{"n_layer": 8, "d_model": 640, "n_head": 5, "n_kv_head": 1, "head_dim": 128, "d_mlp": 1728, "vocab_size": 26603, "activation": "swiglu", "norm": "rmsnorm", "norm_place": "pre", "norm_eps": 1e-06, "positions": "rope", "rope_base": 55700.0, "rope_fraction": 1.0, "qk_norm": true, "attn_scale": 0.0884, "bias": "none", "tie_embeddings": false, "parallel_block": false, "init": "normal", "init_std_qkv": 0.0149, "init_std_o": 0.0, "init_std_up": 0.0149, "init_std_down": 0.0, "optimizer": "muon_variant", "lr": 0.018, "lr_mult_qkv": 0.7, "lr_mult_o": 0.687, "beta1": 0.93, "lr_head": 0.00367, "warmup_steps": 0, "schedule": "cos", "final_lr_fraction": 0.1, "batch_tokens": [65536, 131072], "seq_len": 2048, "doc_mask": true, "train_tokens": 772600000, "steps": 8500, "dataset": "wikipedia_en"}
MLP neurons of a small language model. Each row is named by its layer, matrix (down: output weights) and neuron, and shows model dimensions 336-527. Each number is 128 + 24 x the weight over its row's rms, rounded and kept within 0 to 255. Numbers have three digits each. A neuron's up and down rows have the sign that makes its largest values positive.
After each neuron's rows, "raises" lists the tokens whose logits its output raises most directly, leaving later layers aside.

L2.down546:151150073107129109131118088131151122160165085098143131129121107067170136156140148171192150133159157093134131140107132086117178138119116090144139117116145081134130119157144154168139145126137121169109107069130141109134110116122156080179107124114130139113085096137099138114099106115147089130127130123119143102126134141100121095124177098160100119172106043133120114144088173146105134117177127113148154154093136140169087159161101156137127120050133131190144111124107118121112133149132111157094161152128168113144130056088167072109150090102108128145185149103107144130108088136145156130
raises: "ases", " (°", "e", "ase", "ancy"

L2.down575:136096195145147156109148156169089110092138127122131118105112120168143146129127155102125069117131163090113068119087128081146115148136135150102145131106136124117104105158167160159123128166143123115155112083144118149155095163131145081153112123129130142142139175124168133128146090094067133127126160114118103108167105103145095140143119119156088120129132139145156148115103108111101152114149140138181120113172154126119136109136093122128137138119150115126144088106101122118114100104137124160106125128134125099118126120144114113129160127155108156094148105165101107105080114145063111142
raises: "recht", "din", "lic", "rd", "lex"

L2.down153:129161107115141142126085182128127080098089049126122156161139155100123167129106120114138129094168145116144112103108114131136165082162139062184139117135080115118108122115102116133103124083135104120177083120085108090117127117166128058123171154130132114128107082126161085143131124147111128145092136093102128137122112120125135128100116082143138118130136101147113167140167124113119146133152113147148125094115164163109163120141141125111118172117118142105137112151136141142117120148132111123110134080133160056140135106154125143118092131148116089111114125142136126128134108154166108078
raises: "enna", "eon", "enn", "ern", "now"

L2.down668:098094091113157106109159140134123092134104105129116153130099105122137141106113139113129103133137106135093111134130161161149132148114092119142120162155142101158157074111084087132127144097120139155128087133108144132160167108119101074137108137131129138138111085104141100087139159128165128122108141146173147130136113129106076169135148124108130154174140108153105124131130111141111131146143125110119113127167147152128118157137105148117099118157176155143151133181166150158166101160150106101171148083086130131126109163160123135123135127168181170075177111125084126159155105107151147133
raises: "'", "hip", "’", " were", " are"

L2.down1048:139141071095113148112117128114159154152111198132143170133123137118113105098071122159128097116132122118108126094103147183145076101090131111104146123153117134120080140115159159096149107096117116084102138171147143122116100155174132147158149120121095127142122124124126086129110143159148141108143096139114168129074093146122135087109121078148133135072170146135095153149145108141175124125136124077136131138064155119156135147145119112115161128105127116120085151076126128137139122149121134044150123142164141111125116126124111130140159103124065120088142134131133129094145135105144134128
raises: " Notes", " Result", " Ref", " Type", " notes"

L2.down1241:111162097135151108111148107151151140174167161161143127114099137143165128137128084127123152141151124154188138117105146106127166153154118124096086077100138097138133161149117072131112111143089104090147138134149136126118122159094155117091125083106160138128146139120098117116121105122132105173130115143131165139132118121124150159100136155090139103180153125140112135111098147119120143179113115130117111125153111141136128116167133155105124178137136135119116163173151112089155135140115134099122119140125142106121085160141093117102088132116122161134087144146088150148150157130184157145
raises: "dale", "can", "ca", "anda", "c"

L2.down764:163173101110110162127170129159117133110161163088105072105135157188125121191159107123119124132173156098155091109127114132124147084081129130075128105140146154156153134165080149165087128138101107101082140117118086110104131126132058117145118157080137099161161120107118111166094145147107155129165101141145150120131141120104127121098131164077173093151130136121092131130105105149100091149133120108144129143165071140112136115124147130140100129141189097121121099124123159188148135126102098140143115118123151121156106122156135112152163119150087143123098204090137134099132141117104152132
raises: "-term", "ening", " range", "ages", " films"

L2.down162:137165106155125131132109135148164134109139106146109132114111132134112093132101154108074122158153074131187110190151144136134097157104156139136170157156165135119177181154152082154148151129126110097142127142111130099115125164140155100135147134146152124120107118122115130125139129109121096141159187162125165140149134147116099110118121135139141126110151157117115106162116149141135102151122136111106186135149111139130100136128128099155110125073121133073131071146147137128124157158089147122102131145119165127139139138131130130128124126131082171168132115135125138103126121134130125134
raises: "s", "sen", "su", "side", "ity"